MLP neurons of a small language model. Each row is named by its layer, matrix (down: output weights) and neuron, and shows model dimensions 0-191. Each number is 128 + 24 x the weight over its row's rms, rounded and kept within 0 to 255. Numbers have three digits each. A neuron's up and down rows have the sign that makes its largest values positive.
A block is one neuron, or neurons of one layer that tend to fire together. After each block is what it responds to, as a language model described it from the Wikipedia text at the highest values.

L8.down45:115141108112171134163132073111111143121131148069159132098136128155133139136104181086132156141133152121154103088118102118099136134108144132133151161139133094152116122155102145107136149114149117092134114114082133140149103108104134133144129160117127109079117116127158140130135144133124103165117163117139153129147164137148132088162156138132142155088137163162112126176139187107112121144085126142133130140146117165127121121111055175061113128104058137121122109095085090138098157132116120153142112116136158150117132124164096140105121088155125150169078114162151094148147119136139139122
L8.down352:118144132133088151143147110136137165114115139105143133130139141146088121094154137122158125155134106163169151123133138114141149101161130124114142175124180114135131142073145127129108156128156130113109150116128118112137142149121123123106117126138134118091139095120100112082126108169079126135113139076159129147105107086103146127137155129164157143141128066184170126150153118108155138137171138089141097110142112130107130145138108177118092136123150133132154118129104134162097103132136139157182118108168180124152127132144142134113132127193118106166128126132116134154138127120122145108
L8.down362:123107106125100135134150073129118099123140116128159118175160166177069143084099114116135140093153096127113119135143123140139108145136128137143098141163142124131121093132124137121165147144161125122106108117129119113140131165141119140168131135104078140123119148138153107132110111124127141109152133132096142131102121110127135125132151126114113110150108115108146131158121128132146146146139114114123155126168108148075108128118102105113096107101139106128106158124151149090140153173148094140097171095168159119077118120095126084131141111173117125170112129108109135109146073171140137137
L8.down473:134159102161107129149126141111136119164139113085159133134169133153112130114121110148146135171157108137124155178150114123117119139147136153140080106124117146143114178123134185116155096084131137163147120167127143112162097172150189133114148112106103126145111110116190117115129145141177092121118141128084182139107142129166113089163130120144123136148145137187172131171151117118126153130103138146164177097158123136075151106121112092126076162158184133137100120122125173159148168083104165169118156143113118135093122096139116151132127130128128118102130138150113133122176142131187141127
L8.down481:108156159144128115129086143124140110109089135156109132139134129108137121141102118166127129156136115069103098140163155113096120112108114106162086167144128111131124151119107134086187175118107145135099121146145063143164141134097136112131156108157129121105107127121151145144137139157088139109104126169139111102149178138127096154137131142111114141112137132122145113131102143131127112105140161133088068142129152080081145124083123095131087132116119168124127112131129143123166144162133122121159172142105160165119105116113113120157169081187163149137162146181138120132149107113122129113
L8.down600:155132150147117114121119150123146128136157123058099131155170115103167141133131108133126140122142110133114135164150153133144125134109118132106121118110114119141143187108146147124141133160164177138124152142152115136134135123139119122138156140122129125151096096167133092152121151112125175110110090126119135139103110117133135152140126074133136104127115141135091113148122116153147133125141083151158144083106096126128100129142172113101135129154105102119097103128151085165111144131095103113159131104163119123095107080101118144096139132116114124136154136169142125104142129161138156158
L8.down615:110156101086108158130116141177096099110130141094120101139101130113095138134105128115134129104121122115176142121130115120128168100145127088139170098143110119100111121151113152109152136102111162138106081112171103144131103138129100135130125108096099112132128134112126136131112101115122115094107134131127184111094103097158135156142112152075125093145141151104108133138154099133144158140107085131169074117144103122157093117133153123169114156133000120121130104105138097143115137135113122145153131112157101121126129115117112149140183141106156131136070122144137134125181154126162162140
L8.down667:095111100111148151108089102128124121130163167134146077124094155120137164109119154131097145123123134124128133112119099167119150112134133166103110118127128099095102142139166117129174136143119124095115057165128105119159113120139139114136121130083130128120118163112123123114133145142127111105132136104113140107111123138130123144136135123121152127105189167130146113120164163143133139128125144128125102162122106155101097102129106150150115152153000112137124127122134176131120143093134101095124135138119142069126146133108081123111120123115146153112111139112132122135121086147141101131
L8.down677:117160090104099135134149106140067140154102136103093121139086129118068121103172097145099165109137108131122092128132118132096170101155123095142113142131161167138111115162100098127088187132101112085147137135106163096082125133132156110149104125120108117121109140140140085095101154190099142095145128156144138100156158142134132130188117133112135121133127117149096101089087161135129138147142135108136107116145165138128146132154096099119147150145055137206102127123107126159143115063091115153120106129141132136107105084132131132128121111150096134109137122177089156120164107134143132132
L8.down720:103114133136092103108115104159140153130156131128092123127150160128134136112118090129118149167127115107096149137125104147106144094121115123122160129106142141127144104115119140114123088142121103138114084116160157083123113164129124133163158149169126118138112113098100092143103127163140108162099133172148148106156159168123132124067124135154136100157144123119123153133179111125150145116119155138139188139121157132152117129129134154108105137125064110106142105113113110156114143118159129151141162127116118141114079153108135134081174126175174172183121149159126126176127118112126100125
L8.down748:127132100125137124104133141159107118191149148165122118143137159116150131128101082170133099123089157138138153150104173133134159110151105145105129159121112123164137135167128167086145138106144112124105156119097094135145125094116136149119120127148163166142143114081125130164101192152118121145126122139116114156141117145116084131094097145159090077131114121124175142124167154133109167101166136089106093112127086113161148118143110147096091124123092082151116121113123186087106126133083102113119152124161123179131162187124121110098141139109121095081119144101122150144087127109113121088
L8.down878:150114161124139159162103156098109115093148180153121103130133125111087082093138114099105103134109141103130117119097136127105141183100126093124157141114095126103122154123152111107132126136137129117096137099147155126093152137122128128089110105105123108140132109105140109115126124155125110102127161126135131189138180114156125126129126146127122136085080104122126166133169162146120118123131171141125121126115108149163112151193085152101087136114149148141173089129127131155091095175108090152163158112119124140114129162162103147182167094084125124131097095129133175139104134162113095081
L8.down1018:127174136100094128113100150151161104081107134092092142134150134160110112148142133102150098125129104160105115138112121146148104142142117134139120195120144125134130132091141104123097108164132107084144131105082118100145116151148186100135114155156152143086093115139153119144133140130131119086137146110112075125130186103122125149125159120118147134101072165120134154132170112095115133127181104134130149103115128090135124157108113111180108126123154138099136138104149129093180129125125123105161116135155119140159114149135116155100140086124129127154131120151185112146124165080123152142
L8.down1140:115146144167159141097107115133129100135116110137134131092115162160137101139135125121085116162150148134151079129118131172117169160160144136111128168163109106135111141118130118130132145153150115166108139151132141126154169123170134191128164081124109137121131124122088130083151140128170149119125119091155139114165176127137124112117154086110139149164085127121129141113099156104119164140121135116178148110122119117122097107130139156086131163155171137157117143072126161162111130162097125155116108092105165180123117109163158110069150127091123101118082138127140138132134151109133135162
L8.down1276:147155132102092163134116080154125084113106078081128133145166155102135126083080065135118153137117094100134104108122153159168164146111118077123141090165107106125139149137143135095129152119157127098143137097154138180151095181124104108133151125097129138141107120144135061159109085112122152085159146139120128114169134177160100111130131112112179128129121146110122120174114139110115138112143134101113106108121124116112102135182124125094145128101151111130079131119146103100119175108094132090103148117134146154164153127150125132104142137115112156176106142116149108137091105119155118119
L8.down1334:098093154130128125140149117058106135131137131084149139178159148170133126145115104128138137087135147066133152132109100136151112109099096135148089119109125079140134137124130149129099135147152099102109168180121179125120083119124109125091120102153172120128101132174190108172108171159114132168128112127086111166099154124132149132131129105118122118139115122115110145116098140132170132103100135144126143141106122184121149133122085138091098132137129126109114086133142136182162105101151080149147094153108121135082119101144121151102115146127104131137108106113104150112135093157101116139
Responds to: Words that set up a comparison or degree before an adjective or quantity, mostly more and most, also as (well as), such, no less, extremely.

L3.down736:103102111067115166117166125105097121091114091085101104197120160156144157162110121106145159148118121152159157147148157141091133105095096128130098169137116115122142166136147170139126129106103117100155107113076128148149133110148128105122130148113137123148122064112142096143153173163087101143082132123095124130161135090097141118128135148100155151161120123105119134113106160128134117088144116115113128110122062137143179138131068172124095140139132102095151102111119119172105144117096080124122152130164130093103139079142125126139095113159120177151144095112132118099103133098119094119
Responds to: Comparative or size/degree adjectives and adverbs, especially before "than", such as farther, larger, shorter, more, greater, biggest.

L9.down241:090120123084104135099116094100115106096104175092131125128133146119110148148127155201169113158126076119133100090123156096097116149101084122163144132130123134112125136091144157146157164109128107153160134202127116127090118146139148062122106111088137140125089126142119138131132159145151127132112129115126127118174132130109166143105186169153125128138121143182131121144127102140138112142125106101132103130114118141104121164142064115109145131143144145096149118129133119152154107146111110168161142082166123148126137141099128100144171132147159095137176135156122158151106152118113104153
L9.down537:116139128154132070175133164131128074172105148133165150138145139103144121173161100142106124076141096121108139124116139115176142121113112142132054121137101114141133121128141099151099143153095145169090102135110130063129158112125129110107096119140139102098132151165132149113148130125148120121157092160144118127108135124126116116137138137096120133177132160160110150116132106111153123149131117064139141148091092106114138137120141112130109152152122156126151122143128139095108125163105155143106131122163137142150115118119141099078106147129134168132116124126107132120141150164160131114
L9.down1286:083119117145097116118110114102088124153122107065134137151106149143106112098136127115097123068164113095164098106140120127138119149114143082145116151151152139144135163135121137109189127143162142153129108111123087109099116073186148170143183154098089126109156132133117115155160128132136155144123146123134136161142141101138116102159144091115151116148145143118121110111111148173128105135152152090140111102106106135137168139105149142125116173187105126176127084119125111162112138090125125168131123116151165148088116143123122141060122161140091140138142124127134124170140162157131157101
L9.down1332:121167124135107122138122157139135097138118135138122087122110137125143145142118149068106143176166105147129139085126118094145096134123116156114113138116093136163145123105081117096105141166105100146128135120110121166079109096151162125134133150138113080122165150129129120135104111082091126114155145100112135102126097116095129142109133129144131140153116108138119137107152142078184150170083118157131072151105076146111151154092121127102141138110150113148127158152092127121131128127146140142130163158151127105144121116130128149131123114088109115184159111134115115092142123155142118086
Responds to: Copular and linking words that follow a subject and introduce what it is or became, such as became famous, is powered, and classified as an urban route.

L8.down5:107143095144163128122118103104138122128159103120169124118132146102149160098114154137099117084125122174121116103168149149115158142130113094164072118111146112126156141129124149145080184128095090110116155171106086132172158132122153108141138128150115127090156131145096130091162128144096160095126121105119133119128140113133128113134120108151142134116106131123151100144138103147152150101157070185123074118122113136151129095086126144126132078127119129140163143113136131149129094114078096162155102139160059147125141119143104137170163106127104095132136114138131153135171129125117084161
L8.down41:154096124116127132123120113135105131143125095092101116122154168118117139149126111114094106153129132137180112142104150111129116077140082132106126095114113110125129139171130139111141117106163115093147097120130097097126148150180137070117176119112118150136149108094107129107093110117071104135117132131137118112139084152118143117137166130154103118126090126154158144144117129117150137147181155151099132154108166097105102110150164130129118144105092086152150101137117177126132105139131113111115109135094119119107114161098121145113092220110157115146109146163170085128156139157138107133
L8.down77:152117094114127087158134142119108124177115131136070083153141127109117112183091154118122116161119123136127116035098155111088132110138115129079160110108122098154110120156124105130154142157152120104114126113145137163137111175132105134090115176138129090127134113150138148058159130146120111130152158144097123132137133136154155144148140139109155109140129132142147125112113130153146140109107150150125124073146115115109071132115119145080126116104135151122104150126161161128137157115140139165112098127169104114130139126129123132116139146144133117108102132136142112118125156187114142141
L8.down174:164170150081097148158110135095081172137164114146104122136130122149109120093108095142126095139106135142088165167135117113163138146088094125097097139118072147118108105160156124158126119114131147118170162097119094172108118128113149095113131151150127118084141194093104102145101116131126147110131150141107102100145079102192100141143140097121132136108131097130104113121111104121131143116133140119134059114126101124138109111137139145148111130132092136117130124193129104126104142151120130148134128129111162142160096176132078128100075097080103165159125144161141111131168129135121122123
L8.down318:091152089162173138179114161100148130106155093123137121078107090065062142103126145093141142120154168124152117114127149123127141172122171151141163096135119147152179130147146157088141137080132092132126126097159147118080105172106103131151135142119100166088111098153143108168128150102107096113119117136144183115132127093138101178121121150134110093143127135116159135140106169135130133135142097163158163149146096150150162175137088122148134081117136117159118148106119132116139122133151117150117146150144138118090115122112144144099169115154130135109070079157149094135131110106091140125
L8.down357:106118084094150081107135163133117151141064148143149128142091110114149142174141125162116107114141133131089151144159138091125098141103131141117124123157096156195103119092090103149149106112169095124096095175115112105106116143106090128113077112155124117125095129080119135153130101135150167152125179146126092093149107111185108144135126151157097139120118120129107129110132133170149111117143147148138135128094113105134113158115098134149117116136139125119114071139107155127120092127087156135126134148129109132167144109143114174101101082097122111083152120176136091127107152145105129125
L8.down418:122123137101099130119172117124148172132151162128133143109139148151156090173158142108133109088144146164142138140133085117123117179102096149123146152138189125143131140139100109145101125152128105110128149126125117067133105165123108128114090138100158116130127119113113136145100110145094133138144182122083103133128138132122138178134132141160156146110132118142124135155101132144138126159133127159132144140161163139108140113160149128188121139176000129107157160120104071116080158140109160127135154073109123104128159122108153121113139126126144102113135115140153128125121167103117134110
L8.down449:114176128094134101127094140119077169156130116175129147123109107105154141069120146111136126130120143125133149096084122113107133123151145109156147099096179106106119133094148167126167140098123081118128135098064176093129176116146146135145175106139101146153149100114150137094109113132088092139138142148120127110125135119139062099154135097153178117129129142095144146101102134128115122133108157128082095129080118127105138123127129114173117116106166139118120125106086177096125145068118154145093141108097107145106098135118120125128128132112122121129151130133145133099124172189125099120
L8.down470:177137181121144136152120140104142133099121143122171127119117107149148165127121135128099131160114139132095145149116105119110096119146146102114118160126141087125110133150110113159086112144118123086133143144122135104127142139135146141088176123087152120130141108119126174146137117113092153110152197119120156149161076172081136139164131115113130145138126163148101158115076155146107103159123123073103142120110120124098129117111143141101127122140101115121175118125107168072141122103119134152177177162129178131150106132147152086144109119138130140181107157138122146125178146110128122070
L8.down555:112102130167093105120148157139154118188159136177111127160147121153193149118133140149170133121071136166107090114103125159150115131114173122098140111117106124155143144145124134114128138122101064100097137108099182148158124121121150155152137128154113161122130129149142164088153104141122182116118157100117116141160091131108182157115128197112089144111118070142138149161088137109114148116113155146161117125160167106130078090152096147135111118115116112137105095121137122159127148150127145163116141140127160116141121088183108135087100145094148160096093115128097146147134140158129138122
L8.down821:146144116105169134110094183120119115163148145144149140119143145114091097110138114105071105166122139138123116147143136152149137115120136104094121158107136131114128133123151082153123145091128136148125175156124092132110133120113154121135131134077109105129181089134126087097135140136117184142122118132158122138112127134108115136121120166127123131143148156063093118161079126109124183119141117139134120181122084093126125142084090113132178138103030168115136146133193089104126123169111162149124112149191109135133120108108124119111084134109119095147117134111116121101109154116121134081
L8.down837:165126144111111189168157161164126127107122146143114091156112124139126122157096154152086137120135121127114124174150137115113168134147133113125085126114112090156150124100117147142103101144114128160126180144126118111166183156153153127123117142165089117179133140096115114152154144145138158110135168132118169163072130118149136105102105116104089189095146151124112168089085137139138103103096131093107071137152134167149109128148150138117127159133122144141155130116112135164114082097151086123146119137128079113130157129143146117142115094122152151146132125162126157107114120127109120112
L8.down1051:147098149114150112082093177126112123113132082135113135134151136135129139088131163129108177121141176129091144100141121117055139167124154101143114155104119127116106165116129136108131128112143109130144121134106120136149113110135092142171119143120141108116138076127122138133121170099109143177122142119132169136167123104065062129132098141126142086135145141109147135147134178097107140135127108110107167125142088131129103115137127102111129118097138176167160125141132136142107136175170105146157124110168137141105131112084110166133110125139103147147078160135122105156158161129131107145
L8.down1106:100119169096164142144135165138131134154113115122146118143112144144112131142181164121152121159127086107102097154145130105116059124107140146145171155139155147127140102092127151127125127100122143102142117162120122118076196139160152103132120116181082128117111100099130117139125143072195129113171137088126185105084143109134142135125126113114126147150095106143107125155122130109129162121089191098127113179117159175115100105125137150084143137119182148106148182120079156130106132116148125133111178123109099125149116112129125098103090158117106170140140087160128117133127144108065105115
L8.down1115:162111104120121102164135117112158080112132163138109129139174144108115133138119098144161129099193165169105117117126178112082127134106103118147149131146131118155101152170125126157132127141132120118164184165102156120144105147141145099170096141103121127107111099157113128133128111104148166103159128179159127084114122156123122132133146120119154122085120119144117116120084162136116153109106124129123122139135176137093132114141105128130102138152226166132149159098159115160111102188094099141051165153127124140102151111134107106121104160189117171131140103106097130148125110126091109124
L8.down1309:156083134153103130141132144109140106145108154085076100086119127148104170108132149137130142134141130154057117129109131160098112134125177143134153136148157116126114153146125126074124126146138153113113145160128108110188121136092135114119126143119114141132112126082138096112085171089161079173140145126136126150114189114132136140149127180099154116106082098132126188135113137097133122104128125144117070119153104114118171161130106094122106168145172113147153139135115119127136107094103093140127119148167138184129149105107122127134145122165133133124077091159146135173139175068097137142
Responds to: Linking verbs and connectives right after a sentence's subject or clause, where the predicate begins, such as was, became, as, and, it, in encyclopedic biographies and histories.

L3.down339:110121146137099134157115106130068125078159134106089112135098087103140161116123120116119162153116082125168120147096086126121135121139113138162069134150141122124097104147123137130127119142113166106147121124086131113141126113137118114146132119159153132137111134126141135148102164089125115149142139173119153152138109132125122126112148131098113114167169131156200123112101136115151175107116150136129127134162141173168117121141108121080104162131182162099150114164142170158089121175102122167134131152112127136107126069150111095151102106147155123107153140081091146160100131155136124100
Responds to: Newline tokens right after a Wikipedia section heading's closing equals signs, such as ==Reception== or === Broken rails ===, where section body text begins; weakly, table-row pipes and words like there.

L9.down421:125109141157131171153146105111115138098140101090162152121121119136123125134121111131137138135131091121133111133120136105101128104123122120098167139133105074130140110120138146159122078109129112129160130147115120161075125137168184131118154135138145112105149108099118119116157111154095115103154112081099127126076114130118177107132124183111081123117129130120144148148085149134143143117156121129132147143150137144127116150148129095149116151146196098132140142135117114107125126113125119107114125159126130128144118122123116129131152160164069142111120148132103134176115131120140138110
L9.down755:134135157142115112135122131122089164147112117131145119156159144117120135156131128067094092144165157075132135134113153119120150126149149126155148131107109120160162137136111130145103143128125128098101163081121124101071120158092167134130109157120125147077114133143133122130142141101094115093154135163148127128169128114176105163099109149114076146143133141160107099103154124164187138110146130142103137095138087125115131122133101111159075105127066163133100139131121132122112098093140134167100108088126144149166135118121115172137152105092211090119122144077135102116131129094154137128
L9.down1037:118101117115141181134129097126140103176140082113126125115164106120146109115116095147133104142158093113138133161149144112117077119111096117157155123147182090182130136133130094124067128142078115095115118109134164126086117115141140160146133077171129088114151106116118063138104138151173117138156166115149157137128122124151119149147130078149074147178087109140092121167115128145160151122103117140131115175113136089166081136126129115132111134136099143129096101111060115158118115112144157122133138160104150173141118081141117141119155145103135132129167149130156112134127177129138112100
L9.down1164:146141122147125138114087094097121128111144100143148108107161131146116122138109120171168089113181131108161146146109133110134079158113133086142131129161148090156107097105127113117112158145108099106156102201133126123107167109165100139119122136142146083165140068057120060106145100137147149126139162122178120088116136143150111129164130127188138144155126143152075142166101118116109121195128124132134119150107081102121083161160105145130103135124174129091076157110111096159109143070102116114136112121140140143148107129117110128113155130164146170140115140122129128170165155145095124113
Responds to: Linking or passive verbs like was, became, as right after a person's name or pronoun in biographies, introducing a role or honor ("was named", "became minister", "was awarded").

L3.down746:133174130161133116113084134142132119132092156169153117175122134144086096120145122111134127111161059117155109080103136124148111110108132108122137122119116161111080116114140120094164190165178129148069120153101128092114070146115093107148137167091134094120135138160075129108135144116133132132155099142152111080149149163153080112145119134106090148138095140116142122117126149127134136153127122099177123131150145123135110152122106168123115133136178143150138131125102078114136146168107105144100096045108112158125135127102143127147132158137139180128102189115129117121126114136155126105
Responds to: Forms of "be" right after a subject pronoun or noun, often contracted after an apostrophe: 's, 're, 'm, is, was, were.

L9.down343:113082132144123137136094133140114124133127157102153137180126133095132150107128129142129140093113151127151164130115130118117139143140139124124154128112114149122126133109127107122136151152101153144089150150137120146136144125122137113134134124125112127101143165115144163081115126132132142147145099130145117127111150169117128131162130119146119093137152120148125130121122125156117136133114139138103115099132130134130106121132116118165141113140255114159160143130107135134109128255121133140138144126099144116134119127136136140104136127180130121107135097114142129133095103128115127119
L9.down396:124123155099165169102151099106102139119126127118085119102162123143130145116148136142099107140103155155136130119083118111174113120145121140114088102102133108118127130186100079150162119151097098091118136115115089139132160151101178051141084158134129147092127113132147108138144190141145167135140118125116117140118143081127122145122108122089138145144125134128113124126082134139148151131130143138167186125134171143149131117113133105119098140144103142132139113162145162121134183182159141141137123071111089137133131122135094143149111099128089121148161093145124135089065121159135122116
L9.down617:157158121094120133133123130141135140145162127136162112146123122115157114085116105147122107131142113119135129114136155073117145106144113112135135157122183143108107141089139138131106131165082132111095095152106130087116080095140150097114126139182141133100146125098105112133183099163106126160135109140151143134119156097138137124113150108146103150139147140121129148131097132122159129119161119146114149123137144158111108125083126135130127168123113086152103115127126124115124112152100114147149146088152128139112159118118150162157147110100150115122103114127133166127194209138114142121
L9.down1074:111132071154117141143115145142139106124115127158131134099094111154098207101114119154121137135142111119118160122133113095149105125157092092116148187102078084106116134145131094114135125081161113140150120134089158137146094127134177111095183120113110090062130164181112131140121136123140176137113114137165139100117123126114115128125145129126109141117123139134141155167106178159147121154120128112171157160178098146106123135109120146102177133118094087094128119139151116165121112186104097107136147108083150113147097104149116133138125128138107115110137120134079093141109142131124185138
Responds to: Line breaks right after a wiki section heading or article title (== History ==, = Pebuu =), just before the body text begins.

L8.down64:100119169156123155099127117160153120101148123096143148121133154102168113163145096112090115125121116099111113092120131183106119149077117111149110115112156164160137087159086123143119156157117135110087123102121142106149141124100118092101153138124118140150113125118138116179137142150126119130141091142114110108103110138151113134113139126114110092183109116137150110107138114135126128139146136134171087151085143120113141107136126169093114163127085114145140140114119148086175113130139146150137170148102126096148124139142113139130115127108093170132124102129139142151112111097106081097
L8.down209:116072135093137125120107134137135162148133094152103141108112142122111143152127181119143107177121098133114085154101125141139095116145111146144128153138118166100173143089110119152145123104153108109176140072119121100091148147101159137115120138133114100133183121099104150135092170088135114116135077128107105137174125142145152102134119128175139134138144108108141129117163095155142129150093110101118088149172131158155115168145097114131137130153115137132165108110106131111103125132105147114134124132108090112083146164089153102113152126115099100158127165137146182117142119109135103154
L8.down366:148124133148129146120149119130130120146091115120144133171146115129157159148073159142121126134142122152141127131127080106110107121162106152116120177156156136137141077122109134151105132154101147131123121130123141190142107097160115090084151091153127135126121092137122160125088159121103076114125141101104112132166133097184156147147140100117153117115102095120112136128158112156084102151134148148126066113104147144131116154108158130129135101096127115088140114140094110153164148193112132126141159101160161132122166135163137115132134148124185085134099122138120157111124116111103144134
L8.down434:155142128121132089115136127130154154105148135139126147113095142091123129158130155130078165114106135122144143091138143106116130149140151180100125121117157123150099107133125118148153180171139140129127165119174104138145147142147109172132128085129122124134129132130135135154140119152108114129150121119118116107136126116138137105126117128123143129126128126143102140116137149143169142120109097132132123130158109137149112118123102167103146113104170108091133093143143159106159175106105117118158166103155134112121159140080076170128151081147082106114127152144101142079087077153160142132
L8.down436:128100112155116123124075123155130121116138112133133115106105122116137136112161116100128123109141165133131112141090109113150123119107158121083151110139116126101108147102129129110133103150082163106103141144166140121170140167158099081099126168170148092131125147086125099118127130125104141135111121155125188180168150170109114158206145176101113113101131179083082132112173142142146086151105122124130120100162113144098146135147086119151145144138112121174095113161083145128144130226143144151118106114092085149147157140082147106087159098118147092102127123117134152134134119108131135088
L8.down458:121074154091107167155097112151124118171110115138126148136142074081128146138137117141111114145147110116127137096168108101111102177119152165143127111077080161146147158130109124116112189194132136094094133169127132144076082132138155184115126138106123114081101141145093113108105136125152152119151129137122115148147132111101119160165123111123136126114114108167090130125112127147083112134107101175114173158152101111129104138139078143111202092108154106128101155138134145141118139170122144151118111078179118127106110108068102133134173150098095131135131133140129146116139120155100142140
L8.down471:135111150117133115145130116166126150151151146169148107167132125167125135134128133116078101125160103142139141145123143149126112094159063152168070142133150067125103131146102115124161168137122143147137090159132099140112154135125139114120083127100155109071115149102155114155152145119165125133122131086152157109111159109127154151131136117109127137090101117165149136153120145117142138105164093121138174090081114137084138165134180138129119147143115118100102127096116134176095092118149112140151093112127112105089104126145138144138106144135154120157127161140126127128111107126142133110
L8.down758:114128122125148135108131126106120190199120167129145155092195115126113154104148144148140090135163163128129088109071136134173119128118142147124129104130130158112139086155139116178135149156115124093146134140122117129122069118140139142133093140102132087139168127147136154115134142142095130124136135133177161126111115142130121121139151082156129141154143128112138142168104143099136137154102127066135125159084135124129091154172141136121165140106194125139106111108090104142104122203125113135112093151135076118144151110156127143179159151154136116141108206131092137096139110119115124133
L8.down789:123125083106145171124115150184135114096123131144094141102171112119119145125179130114141135120148166123167151143151114105089108128164128154137086093146118111121126136128143120152128126142087180148083162153135095117101110167116132072132119111121112125152160130159158160120115147100099167173128133132120154140150091142156123047119133113127125129159143097136140155138111101090149157136147117144171175118179129107129095128134135160126120121136166156108122107132143154074118132202156104113125168073075097136140163159141107122100127136116119136126137110150139159118124141138136087133
L8.down940:133114156169081139120162183148134086169073097071096115154110132125106092117141124124139084116139097149109136129095109117150134167127150094152118126152139111118091151104131098146139144107077164140097118150143126133150156149117098145128077125134129140096115142132123120118090128097116170126121096136109120091169139143110135135130146129135156110159106130094127161146125089153127129101135171146125147134128097129114092128133125166171099146093082140134143150098115165159110143159153175123168172127132123124091151124158155117132152153089119116130140144108076127154159105130110141139
L8.down1014:140145146094159113086146119110130107098122106110112143133126118158107110155088153115085107152139145157124143179114097079102094146153107149137121164110141103136148063089124159101096097135094124135122122190131152115063155115140104152086093115142148127122147098108133116125085164110168149118165116141118121108118119136108091100073059113158108113125110131114137116142151146101174115098100120113106153162188127152091114135137160122134134102122164098126158133098120181162170139134132086150136117133090148107110118139144118144122117156100140157138137153156124113148113109107163148157
L8.down1057:145146117110157111115099138168119103122149078164108146136165179099097113136127148122170109093155127154153094131156104160097122126102147137110087086136155102138109115151164108164166123112092130122116130088146154146092097119112120067115085136115116140152114120130134146112138103130085122118167144157136130144101126099168121130095171128147120124157117083040118147110108128114105146152105168122106138150165132128102100110139146123111138146109132135099121109136103144124145162187182160173101070147127123096130142164108125125124079129132151184120188115152089159135120122100138099167
L8.down1114:122147114114137145102146170126142121115139130112115117122172114166155125112098088114143144182177123101112135134098120159145139071125117155124133100132121118130113130167145104116143141148139097103171107124117148104107131096105166060138139137088134109141111146155112173146156107124137116093140103133128142109139128134190140146103123092148171150098135095125136164134111195109123154123102164116137129097151152115128109132137122131098117136131209129129146136131168130124171120138119092125091146120120127119174110160158169125118124133125118130109171148127137121134124164083161143127
L8.down1225:142105110141106151122074132145132047127086105160136102137113136122126159161133141118118097117156155118146130117118120118117127104110107149113138100106115122124135136148115153108093122126138170128121087101112155148111112145138140133138182128153120105162107127133117135142137117118119169154095116138123171066086136134133137171162133146122146115086166125153153117116130155143134144130111137124127093127123125113095115115100156171117114109117180099098135132138154067145112157056121127121154107134133118157149165076161144087144085111125088129165112145132116118104077148196109121123
L8.down1231:172153144158124125135167162155141150122164115110135109116160137149134102132124115162136129130139094146196141146116136129149167159132142106158096163086143109159087151114146102122129130125145173127113136175096132148134105076121085134143150133145156157084126108117088157095115142163127144084092096119143132102155105099156103183123137111117141144144139109142128147112128178136127163124103106139068105140138094145098117138131129105128131154121138119151102122142109127136082143161126089103113094157072105126171137100121120167115091152158113124134138075121119130168149164142161138165
L8.down1293:081150100102129109132132125131140115100124125143169131097093121145125130126122146135142102135133153136117119096146124167151182127143100113113099143129147152133151115091155146118180115099117105183093113121161104124108125150127145078142171145114100135122091106133088163107109148099123134124119114185143166132147167106138134182084129138102119139128114117113147121121133148128176130147146110125122116084054158099117157168087133087187115145146142102150131112137132164100107159105121107142117089095112131086147124122134127117129133105113138123142132139079109136130084123169113150113
Responds to: Fires on the newline right after a wiki section heading such as ==History== or ==Geography==, and sometimes on a paragraph-break newline.